MLP neurons of a small language model. Each row is named by its layer, matrix (down: output weights) and neuron, and shows model dimensions 48-143. Each number is 128 + 24 x the weight over its row's rms, rounded and kept within 0 to 255. A neuron's up and down rows have the sign that makes its largest values positive.
A block is one neuron, or neurons of one layer that tend to fire together. After each block is what it responds to, as a language model described it from the Wikipedia text at the highest values.

L3.down1116 [107 118 146 146 130 161 103  71 115 148 131 133 153 120 117 136 115 157 122  66 158 112 125 145 120 149 174 127 122 138 106 135 126 166 113 134 135 117 125 135 113 120 117 121 151 124  84 147 144 116  95 106 156 150 145 148 137 106 135 115 170 132 153 130 148 196  90 128 102 141 150 152 100 140 110  97 134 171 147 125 131 130 123 156  90 120 142 121  93 101 112 134 155  88 143 137]
L3.down1638 [114  96 106 138 135 134 146  76 127 127 119 137 118 138 134 116 133 102 130 170 157 113  94 126 133 136 159  96 143 133  91 142 141 130 117  74 126  90  73 120 132 143 104 136 114 129 163 124 115 163 127 115 119 111  96 109 113 116 155 134 143 142 126  82 142 141 105 112 150 119 147 153 152 168 129 128 124 114 145 131 134 130 109 165 111 131 136 136 159 119  95 104 102 132 178 111]
Present participles and gerunds, often the split-off -ing piece (playing, running, resha-ping), plus some plain verbs like said, passed, composed.

L2.down411 [172 154 143 131 162 150 116  98 120 146 124 136 112  74 114 142 149 176 138 147  73 101 143 139 129 153 136 146 143 146 112 150  77  83 118 129 136 125 117  77 122 160 186  99 122 128 124 130 109 138 155  84 136 105 114 150 151 106 121  92  98  96 145 130 107 133 117 176 139 133 111 162 124 143 149 154 121 104 158 123 139  91 137 125 122 138 162 146 112 124 166 196 108 105 127 114]
L2.down714 [122 129 126 109 124 102 158 137 106 126 116 143 143 122 135 113 119 101 113 164 171 146 158 144 116  95 152 124 138  70 112 112 156 113 138  95 137  97 127 144 144 115 112 119 127 136 128 111 110 116 115  98 114 112 117 122 137 143 143 130 142  85  96 120 124 136 126  95 135 120 110 111 129 115 123 146 185 148 134  98 128 123 130 142 143 138 161 181 131 126 152 137  60 105 113 119]
L2.down1301 [150 127 129 108 145 149 101 109 140 166 123 135 152 162 132 109 126 165 107 145 100 111 152 141 106 141 125  90 111 150 129 136  83  98 120 129  84 122  67 130 120 121  82 131 128 117 116 138 129 103 164 129 158 125 146 128 152 101 127 133 105 169 162  91 148  94 118 162  79 170 130 114 155 106 140 141 167  94 138 116 144  79 146 136 119 152 142 134 129 150 128 153 160 140 135 131]
L2.down1624 [118 163 141  70 141 174  88 109 151 137 129 159 141 137 124 130 144 112 132 159 145  78 115 124 134 132 112  97 129 108 106 122  88 133 163  95  60 149  88 109 113 138 139 153 111  86 147 127  81 130 126 118 125 123 117 111 123 128 167 153 157 153 164  90  96  88 102 124 119 148 119 163 125 117 176 129 154  92 112 148 117 111 110 129 125 151 137 163 132 173 106 113 129 119 125 136]
Main action verbs describing what a subject does, often after to, was or a noun, as in taking, moved, improve, gave.

L3.down409 [139 133 121 107 148 131 138 124 108 113 152 116 128 153 155 122 162 135  91 133  98 125 142 144  93  97  84 158 131  78 115 123 112 150 113 109 153 117 114  82 151 163 135 132 137  99  72 131 160 115 131 163 115  89 136 158  60 131 152 136 105 117 172 163 103 111 114  85 127 110  98 152 111 149 143 124 116 144 143 114 154 128 122 123 106 142 147 135 119 104  98 134  78 131 129 126]
L3.down903 [168 147 101 185 141 134 124 114 112 111 132  99 122 158 109 125 112 144 132  98 122  73  93  89 129  98  85 131 147  86 124 138 182 119 100  86  82  81 132  84  91 119  90 118 147 122 152 114 133 141 160 125 124 103 104  98  99 122 143 143 119 114 157 156 109 123 113 129 139 138 109 180 131 132 164 122  91 152 141 143 138 158 148 122 145 144 117 141 138 129 130 145 126 121 110 151]
Cell separators and cell contents in flattened tables and infoboxes, such as |, ;, — or 0; in stats and chart rows, or Conservative, Telugu, votes, Postal.

L3.down1951 [158 144 150 122 131 137  89 134 141 149 136 171 110 137  90 113 137 119 101 120 121 154 146 118 108 110 143 109 137 128 127 140 121 132 168 145 146 128 164 155 107 128 102 150 128 109 118 128 102 101 154 102 123 128 120 145 115 103 123 179 124 121 131 142 111 124 168 104 121 117 138 169 152 110 142 106 172 149 101 147 124 157  99 108 126 142 138 105 146 127 125 181 152 139 135 128]
L3.down2209 [143 146 131 111 140 132 128 137 141 113  95 115 144 129 108 122 123 146 145 129  94  73  81 103  85 138 138 119 126 128 159 110 141 112 145 113 120 101 114 114 150  85  78 159 132 113  90 124 152 150 119 161 109 108 107 130 125 159  69 170 156 138 178 166 116 119 131  93 131 132 153 154 146 134 151  87 227 149 132 154 119 127 119 141 157 127  96 118 152 122 106  98  98 150 137 112]
Final subword pieces that complete multi-token proper names, mostly Latin genus names in species articles (Micru-rus, Agria-des) plus place and person names (Patag-onia, Hijika-ta).

L3.down1562 [129 118 147 108 135 142 139 156 114 147 131 146 130 134 103 142 153 161 122  84 138 129 143 151 108  97 113 107 157 111 133 139 123 143 108  94 152 133 133 142 110 126 134 112  85  94 130 151 120 143 135  88 123 137  93  56 125 117 151 109 127 152 128 101 109 167 131 111 112 113 124 117 133 106 133 154 117 142 121  98 102 102 133  85 131 166 146 146  93 131 104 152 129 102 132  79]
L3.down1870 [138  89 114 153 111 146 141 119 107 144 113 125 139 120 160 119 146 141 125 162 150 136 150 144 126 143 116 127 139 101 133 117 106 166 135 153 100 118 127 143  93 136 153 113  72 151 136  71 149 135 153 134 136 106 120  93 112  99 157  89 131 155 122 136 100 130 124 150 125 106 162  94 143 113 141 137  76 137 142 101 111 160  89  98 126 146 141 114 114 135 140 169  97 133 136 106]
Numeral tokens in running text, strongest inside product or model codes (ZAZ-1105, Allwinner A10, F40PH), also counts, amounts, dates and route numbers.

L6.down105 [146 105 118 114 150 157 151 142 139 103  98 136 152  93  88 147 146 158 185 113 146 162  87 138 120 111 165 122 133 110 116  74 136 126  96 104 124 182 132 149  95 180 117 158 109  88 113 124 138 162 149 156 146 160 106 129 117 105 131 150 108 147 129 156 102 131 150 156 127 158 116 100 113 132 131 110 102 143 100 119  97 101 122 115 124 149 165 127 152 152 152 152 124 124 123 136]
L6.down399 [124 118 118 152 102 136 159 147 127 111 136 144 117  85  95 127 169 165 128 154 182 162 153 148 139 113 136 123 135  98 145 134 153 160 137 167 145  97 124 125 117 127 168 104 112 136 108  82 149 170 129 150 130 147 122  92 123 116 138 147 138 133 140 141 122 100 145 166 114 173 126 150  96 111 142 155  95 108 126 137 115 157 158 103 118 143 142 139 139 118 203 145 131 123 132 112]
L6.down1013 [120 160 117  89 110  80 116 163 129 131  84 136 175 115 120  96 125 112 124 138 103 138  87 102 129 130 125 123 109 209 112 157  98 112 135 151 125 114 153 109 164 101 113 150 105 133 134  94 147  93 114  95  78 135  81 134 137  95 153 119 130 113 132 166 125 136 135 171 153 128 158 105  86 163 124 104 145 117 111  48 153  73 173  89 180 105 145 127  89 123 132 126 132 140 136 112]
L6.down1079 [ 80  95 131  95 137 141 158  78 109 155 141 160 138 138 110 127 111 156 124 109 135 111  99 172 139 104 136 139 150 142  90 131 136 157  93 167 124 149 116 151 112 129 116 125 115 105  98 121  94 166 150 167 118 143 131  97 117  90 143 165 160 150 138 130  66 149  92 143 156 127 147 149 101  93 140 120 139 131 135 136 109 138 142 113 145 141 126 110  58 127 146 133 137 137 122 120]
L6.down1458 [124 119 161 101 119 138  94 135 127  91 123 126 122 127 127 139 113 118  97 151 160 118 129 131 152 100 143 123 137 121 108  96 120 150 149  94  97 146 135 114 108 178 137 110 112 124 150 116 136 145 106 125 146 127  96  98 118 130 145  96  85 112 138 170 106 154 127 150 153 125 131 111 186 108 132  91 102 106 100 103  90 101  95 127 146 159 150 149 133 145 137 167  77 113 111 126]
L6.down1642 [124 120 136 185 102 169 146 105 138 115  93 136 113 118 141 131 133 144 152 108 108 143 115  75 134 144 114  96 116 153 128 128 113 135 148 132 161 133 165 136 122 129  98 136  93 103 103 115  88 176 162 132 163 113  75  90 142  91 150  97 155 129 137 124 141 132 127 114 108 160 112 113 135 147 144 142 109 160 142 118 134 124 168  85 149  98 105 108 117 107 153 131 139 139 148 157]
L6.down1999 [134 125 133 116 141 154 160 106 117 174 168 116 130  88 115 107 111 139 148 167 108 136 156 137 101 132 181 136 150 150 106 131 140 138 120 138 132 119 100 146 127 154  89 116  76 111  83 120 140 137 115 163 133 114 132 119 131  63  90 145 149 111 111 159 138 184  97 107 119 131 121 122 151 130 140 117 122 131 125 111 134 140  87 109 131 181 116 122 189 114 117 132 111 127 145  74]
L6.down2254 [133 151 165 114 124  82 107 155 160 141 132  99 173 132 145  96 146  78 145 149 107  82 145 128 118 160 114 146  95 178 108 135 132 131 118 179 116 135  98  81 119 114 118 115 100 138 114 148 130 139 146 161 142 147 123 134 157 113 155 157 128 119 112 130 131 117  79 106 108  90 111 115 144 118 127 136 169 135 137 133 112  77  62 149 161 144 147 135 105 127 136 114 103 130 146 132]
Words naming a group's size or rank inside "one of / among / all of" phrases: numbers, the, possessives, superlatives (one of the 10, among 4, the first).

L2.down488 [ 97 120 102 174 140 132 131 154 113 124  95 107 148 145 118 101 121 109 169 143 163 126 129 117 159 151 135 125 131 158 129 124 145 136 115 126 159 104  89 147 102 159  97 149 104 117 119 139 112 134 106 162 105 153 110 129 127 130 138 110 131 110 145 125 125  99 144  49 121 121 142 159 122  85 120  71 117  84 117 136 142 103 137 131  78 140 172 105  92 161 129  89 122 137 182 158]
L2.down1472 [132 142 154 101 127 131  95 150 127 153 123 142 112 106 117 104 164 180 100 139 156 145 146 125 144 112 113 138 115 104 109 162 112 129  84 163 126  89 151 132 118 110 195 128 116 102 151  92 123 104 146 150 103 104 120 129 131 121 121 119 127 106 104 144 133 154 123 101 130  72 121 178 146 110 149 144 165 155 124 112 158 189 140 138 141 132 130 145 143 135 130 131  71 131 101 155]
L2.down1565 [147 146 125  85 173 156 120 171 109 119 140 156 165 136 113 125 145 140  83 173 110 147 135 109 115 115 180 129 122 124 139 158 127 105 117 142 158 135 111 119 181 106 130 126 138 140 104 162 119 151 103 109 155 139 128 122 136 103 120 140  95 130 116 109 123 104 130 148  93 137 152 121 177 112 114 115 116 130  97  96 108 135 149 135 142 155 114 111 142 126 146 136 140 164 141  97]
L2.down1579 [138 177 143 136  73 122 133 143 170 143 157 120 116  66 147 130 151 123 139 132 126 117 114 150 117 138 139 152 154 122 136 130  95 132 145 129 121 157 119 143 118 160 134 144 117 157  84 177 173 150  97 162 133 119 125  97 117 117  72 125 116  97 116 119 163  78 161 129 160 118  61 118 127 120 105 121 120 105 159 142  97 109  85 114 101 135  94 118 132 131 115 145 141 165 152 132]
Two groups: passive or past verbs right after a subject or "was", such as placed, inducted, peaked, included; and numeric cells in tables, such as vote counts, scores and times like 30,058, 7–5, 12:30.

L2.down49 [ 59 116 139 151 132 133 138 141 149 106 147 133 108  92 122 154 117 154 142 111 126 145 106 136 136 151 141 123 133 105 107 151 190 178 136 140 106 123 117 153  83 160 153 107 111 124 117 127 117 157  98 136 135 159 147 151 156 112 107 115 150 120 112  97 131  91 134 161 144 114 149 110 101 177 106 127  94 114 137 184 150 101  88 128 111 127 162 140 147 145  89 139 121 137 108 172]
L2.down189 [ 89 143 142 141 151 116  99 128 128  86 134 133 128 142 155  39 126  93 133 152 145 122 150 116 136 114 172 109 121 148 130 139 151 123 157 176  97  87 131 148 122 158 132 111 142 105 165 119  96 128  98 120 121 176  64 182 116 159 139 107 112 193 132 129 158  73 111 127 151 132 121 154 143 123 137  97 102 118 113 195 149 128 116 158 147 151 134 168 139  91 143 131 111  97 117 154]
L2.down1169 [ 82 122 148 144 116 133 139 118 149 143 130 125 111 159 129  98 107 117 128 121 140 155 125 110 154 105 140 135 154  58 162  90 117 151 147 125 126 165 145 151 147  77 110 116 142 131 109 127 135 152 122 123 150 175 105 121  86 126 156  87 134 138 118 149 151 144 144 111 117 157 161 138 135 144  97 157 149 111 148 121 126 139  93 154 148 119 134 135 120 121 133 155 170 165 151 146]
L2.down2039 [101 135 192  94 116 168 151 148 126 124 132 144 101 157 147 122 136 171 133 133 108 111  95 128 141 121 172  58 103 143 157 170  88 169 155 127 121 140 108  93 133 159 159 129 126  93 113 155  89 133 123 133 109 155 119 127 164 104 155 150  89 184  94 129 113 126 135  98 147 139 177 136 154 131 151 134 104 104 143 167 111 140  84 141 128 140 139 144 124 126 128 131  82 137 143 128]
Ordinal words and suffixes (first, fourth, 17th, 62nd) and superlatives (best, most, largest, final, last), usually right after "the".

L2.down2 [153 149 143 110 121 133 146 129 171 125 138 123 138  83 142 125 109 111 134 124 125  95  89 119 139 126 162 166 114 151 189 142 162 143 118 147 128 147 131 111 138 118 186 113 195 108 101 126  97 102 144 140 102 154 147 131 114 125 124 151 123 154 140 100 100 112 138 132 139  89 136 120 115 131 135 222 141 106 167 108 120 124 102 161  92 155  91 105 189  78 168 122 128 141 174 130]
L2.down145 [133 108 171 149 126 136 111 148 136 121 165  92 155 138 129 146 123 121 151 165 156 135 103 137 124 121 112 166 147 126 136 144 173 155 134 136 149 117 143 150 114 129 148  89 131 113 113 151 113 102 133  75 109 143 121 144 129 129  91 132 170 158 155 170 103 106 111 108 138 170 158  77 120 121 142 109 142 110 128 103 132 150 126 166 162 117 119 184 152 148 135 128  93 154 134 148]
L2.down166 [ 90 159 126 138  99 144 102 159 195 143 128 138 138 146 120 132 123 110 156 123 109  98 112 132 127 115 124 150 112 133 134 152 137 115  88 140 122 111 180 125 157 100 140 154 146 144 135 164 128 180 110 125 167 125  77  76 146 123 104 145 146 162 156 165 150 143 147 181  79 136  89 162 153 114 133  99 155 105 103 130 145 124 118 124 107 165 103  96 143 138 144 144 117 126 112 130]
L2.down1630 [ 98  82 117 111 104 132 134 131 141 148 158 138 141 140  89 147 130 140  72 113 157 115 137 171 155 114 159  91 143 119 100  91  92 154 181  98  89 159 130 168 120 138 102 134 170 103 102 129 140 133 149 128 151 108 121  94  94 163 100 164 102 137 164 111 113 131 151 134 124 128 163 133 148 107  86 141 163 147 165 160 138 116 116 108 123 142 129 132 132 155  93 152 110 124 167 133]
Final subword pieces completing multi-token proper names, mostly foreign, such as ed in Al-Raed and Zayed, em in Thiem, as in Las Pinas.

L6.down683 [116 114 110 145 160 146  97 150 102 125 162 138 150 112 145  94 123  72 119 124 160 140 115 155 110 108 131 141 142 173  77 148 124 132 140 136 128 136 111 105 110 136  91 114 122 125 147  93 156 105 127 102 116 150 148 118 158 147 132 132 179 146 131 148 120 104 162 171  88 107  49 125 116 122 144 124 187 158 148  91 133 138 115  73 138 128 147 136 116 112 132 141 133 146 163 123]
L6.down726 [103 104 119 132  86  99 138 162 141 115 112 147 112 106 111 152 134  76 111 133 174 126 158 125 132  65 111 127 117 118 109 148 169 121  61 163 125 109 119 126 113 116 128 135 137  95 132 132 142 117  89 147 135 130 114 137 149 110 102  83 155  95 106 119 187 146 126 132  81 115 168 134 144 138 108 118 173 167 141 120 125 171 118 116 150  99  97 132 146 133 143 102 104 136 146 119]
L6.down753 [105 136 135  88 108 103  78  55 114 111 130 155 158 110  94 106 149 118 124 174 130 174 121 129 138 166 101 130 124 135 107 168 127 116  90 143  87 120 119 128 106 145 131 102  92 114 129 133  79 135 158 126 115 156 106 127 132 124 128 162 136  71 159 139 144  94 158 125 100 114  97 109 161  98  96 128 154 131 114 155 144 178 101 115 159 156 134 139 141 116  91 109 136  86 141 144]
L6.down927 [156 136 118 122 102 179 141 116 119 128 131 168 170 140 141 119 112 136 160 130 120 125 124 175 174 141 139 142 142 105 105 157 153 112  95 149  65 131 158 171 156 119 121 115 113 135 138 133 143 112 129 142 152 112 139 112 133 125 109 152 123 113 153 132 122  75 120 155 141 127 108 119 125  86 150 124 128 131 144 136 140 104 142  67 149 142 109 100 141 116 138  93 120 117 125 123]
L6.down999 [152 103 134  89 126 116 111 147 121 111 116 162 144 119 102 114 164  99 146 153 141 159  72 121 121 193 138 138  96 109 119 135 127 119 108 168 135 126 155 139  91 107 143  98 144  84 158  96 132 127 138 145 139 107 137 134 154 112 104 136 142 138 128 126 156 122 101 126 136 175  89 141  78  82 137 117 125 118 110 139 128 168 125 130 121 101 188 133 170 129 109 145  82 116 140 128]
L6.down1039 [162 107 143 124 138 118 119 146 101 131  96 151 115 129 145 140 110 108 143 168  70 112 102 134 166 130 127  89 123 127 119 141 123 116 100 148 100 103 129 146 177 150 149 107 158 109 104 117 131 134 116 139 109 109 136  69 135 100 139 113 136 144 149 115 139 121 141 125 144  91 117 142 139 115 143 101 119  98 168  78 137 146 149 118 161 135 124  94  91 130 124 104 166 131 157 141]
L6.down1255 [117 122 113 103 153 137 126 136 148 137 133 126 116 129 135  95 177 101 149 136 150 126 176 145 146 108  92  96 119 112 114 137 149 103 108 165  86 129  94 105 119 115 146 132 142 116 129 105 117 156  75 149 172 122 150 134 104 107 123 134 125  82 120 104 143  77 158 148 135 109 110  93 159 109  95 149 176 142 134  68 152 113  86  87 137 118 135 162 186 146 107 122  96  86 171  86]
L6.down1389 [154 112 122 136 153 142 103 121 145 136  73 176 155 138  98 120 142 126 139 121 122 142 119 120 133  88 119  83 116 113  85 141 103  94 130 148 113  86 128 151 129 116 117 159 138 146 171 133  89  88 137 136 123 158 113  84 137 126 114 127 155 116 126 150 144 125 147 124 136 136 122 128 125 122 124 116 180 135 116 124 153 123 133 108 123 170 182 120 128 153  89 137 127 108 124 113]
Contents of a cell in a pipe-delimited wiki table, right after a | separator, such as numbers, places, or headers like Votes and Opponent.

L6.down217 [155  88 107 156  95 160  86 156 142 124 147 146 104  91  98 148 114 153 138 102 128  82 128 112 160 124 111 154 137 172 119 111 118 133 150 102 146 116 133 126 130 136 108 119 132 122 100  93 141 132 119 125 114 126 123 122 186 111  91 131 152 154 108 105 129 146 139 103 116 123 124  90 114 187  92 154 160 136  92 130 131 135 104 147  89 112 152 171 111 105 130 103 120 140 129 165]
L6.down360 [128 188 147  73  96 109  89 115 155 124 131 131 151 105 142 125 158 164 121 112 142 128 120 144 129  90 116 120 132 193 156 134 140  98 123 142 118 135 106 119 104 147 136 112 134 153 104 123 100  64 120 140 135 163 143  83 120 107 131 126 125 119 122  97 174 137 116 142 137 163 124 131  95 140 137 105 160 138 127  96 131 123 116 105 149 113 110 140 158  97 112 114 100 116  99 102]
L6.down1209 [122 167 130  70 128 123 128 133 115 161 123  86 161 140 137 135 140 142 106  88 104 123 126 163 124 140  99 169 127  99 131  96 119 142 132 105 106 101 122 135 124 127 141 145  79 114 135 133  89 105 199 128 143 148 117  73 116 138 130 153 150 151 157  98 129 113 169 130 125 138 133  88 177 144 137 153 117 124 111 141 110 146 114 142 179 103 131 130 163 122 120 140 153 110 128 156]
L6.down1381 [153 137 140 141 122 116 130 160 122 140  86 174 116 127 134 120 170 157 159  78 104 104 135 127 122 110 156 140 143 135 140 147 138 138 110 113 140 125 153 118  83 165 122 112 116 124 137 130 174 139 104 149 125 112 121 192 123  77 119 154 141  86 134 132 119 136 138 116 171 128 125 128  98 116 129 139 130 160 103 124 121 133 144 104 129  81 114 124  91 110 132 170 115 113 137 119]
L6.down1730 [175 160 146 166 128 158 125  95 166 115 122 117 136  72 153 117 142 120 120 147  70 142 144 126 119 123 113 166 105 135 152 150 129 159 131 101 141 159  76 173 131 117 120  71 171 150 128 131 161 114 134 123 110 136 128 125 110  94 126 121 120 135 120 124 140 136  74 164 107  98 136 114 164 114 159 164 150 148 145 138 136 102  88 132 153 154 108 143 163 144 154 156 115 155 135 120]
L6.down1948 [124 117 143 135 127 123 153 114 111 147 133 133 172 121 120  92 120  76 140 161 133 145 155 107 141 140 130 105 150 158 150 131 123 154 144 137 129 120 104 127 110 130  92 101  82 128 133 126 129 110 124 148 119 157  97 109 131  81 130 158 127 108 131  96  84 158 127 104 124 128 138 150 134 107 120 119 149  79 110 120 134  94 151  98 109 109 148 125 144 135 107 144 137 141 107 129]
L6.down2051 [132 158 141 180 116 155  97 178 128 110  85  80 112 115 123 142 118 128 153  93 116 113 124 167 128 167 172 143 112 158 155 145 158 142 112 152 164 150 132  82 148 122 117 109 119 115 129 115 134 132 132 119 129 124  99 131 160 136 122 117 127 159 144 128 121 130 131 171 148 120 155 137 144 128 119 162 130 106 100 128 113 115 122 144 130 107 154 116 122 105 185 130 107 144 128 134]
L6.down2152 [124 112 149 122 102 119 120 148 142 127 158 159 138 158 138 123 138 104 143 165 156 117 147 130  88 161 103 157 125 145 154 122 176 150 152 130 101 153 119 104 127 144 130 107  70 132 109  83 171 124  96 147 106 167 140  95 114 113 140 111 135 125 201 134 161 106 130 124 124 133 123 130 137 143 141 107 170  84 158 164 113 101 111 145 105 139 112 137 134 115 194 127 148 125 142 132]
Final pieces or words completing multi-word proper names of organizations, titles or places, e.g. Empor-ium, Gynec-ology, Valley Railroad, Legend-s Cup.

L6.down204 [189 101 124 156 129 123  98 126 115 159 121 111 102 137 123 154 114 112 137 141 162 113 106 103 122 112 128 105 181 117 135 118 123 143 148  99 130 145 144 175 184  97  84 138 146 159 109 129  96 126 116 155 123 151  93 150 106 106  95 143 135  60 138 122 125  64 119 134 116 161 125 132 178 161 142 158  87 135 126 118 144 150 159 140 159 104 121  83  90 152 101 143 118 143  92  92]
L6.down286 [116  95 104 144 145 131 148 116 122 196  97 114 152 121 143 109 134 133 119 119 140 144 108 137 147 148 137  96  96 107 142 105 161 127 121  95  93 132 130 136 132 113  86 140 133  97 162 138 135 125 158 100 148 112 140 167 150  99 136 109 158 135 102 121 138 134 132 138 121 145 126 135 111 152  89 126 126 127 146 144 108 149 173 134 153 113 126 117 137 126 141 122  87 172 146 101]
L6.down327 [127 111 125 139 146  73 133 125  89 122 130  94 131 131 115 143 145 152 141 119  84 102  89 141 147 118 118 120 145 156 137 156 124 163 127 160 106 117 121 109 113 159 121 109 129 131 127 131 108 114 120 143 121 174  91 139 144  78 131 106 124 113 142 165 150 110 127 128 172 120 149 126 141 175 149  81 101 146 126 156 138 138 196 108 158 182 103 100 138 127 143 102 126 114 135 123]
L6.down355 [156 120 128 141 145 119 107 152 133 137 144 129 163 133  91 105 134 157 152  86  90 116 134 148 101 117 111 139 137  87 126 136 128 110 104 143 145 118 120 100 120 101 135  90 115 169  87 120 126 135  99  95 120 156 120  96 134  89 105 139 130 102  88 133 134 157 159 141 126 161 151 124  97  90 123 141 132 137 139 107 130 146 159 159 129 149 133 152  84 109 116 138 133  94 128 123]
L6.down402 [176 143 106 111 136 134 145  90  91 120 127 158 119  92  72  84 151 140 125 163 136 122 119 109 148 133 192 111 134 108 130 147 114 141 107 130 128 125 100 133 105 142 115 149 118 132 106 123 178 181 109 139 121 121 145 154 110  63 123 135 150 125  93 134 133 147 143 145 111 149  93 169 107 185 129 118 127 121 138 150 121 143 110 145  53 146  84 144 150 151  96 122 111 106  93 107]
L6.down578 [115 107 132 120 148  94 153 120  93 126 135 146 130 120 122 142 145 191 144 140 114 161 105 113 151 151 139  99 128 162 157 114 103 129 125 175  97  87  99 150 118 151 106 122 111 141 170 122 152 124 108 114 141 162  84 122 135 103 137 109 171  90 149 134 133 121  93 142 133 105 113 152 149 148 101 144 108 127 122 151 124 123 118 103 156 150 126 118 104 139  75 134 110 115 136  96]
L6.down817 [117 133 151 151 150 119 118 160 134 123 134 131  75 126 142 140  97 162 152 143 108 147 130  93 134 151 125 143  79 127 143 158 180 106  90 150 131 122 119 123 115 120 127 105 118 120 126 107 165 136 116 174 156 114 152 127 133 134 123 122 134 100 155 127  97  93 105  87 106 103 148 119 125 171 121 171 114 140 109  62 146 162 101 137  92 108  93 126 132  98 101 165 109 113 107 133]
L6.down2233 [123 132 131 131 142  82  92 125 105  90  91 144 108 134 145 136 116  75 153 144 123 150 148 140 132 120 147 110  89 103 121 118 132 117 150 114 126 136 112 143 108 189 134 141 146 131 145 130  94 143 107 105 105  67 106 141 128 109 118 115 148 145 124 166 131 148 133  97 148  80 125 143 106 104 120 142 132 102 125 136 162 137  99 125  98 113 182 127 114  88 131 141 124 133 147 102]
Verb stems or their first word piece right after "to", "by", or "while", starting an action clause, e.g. to propose, to build, by putting.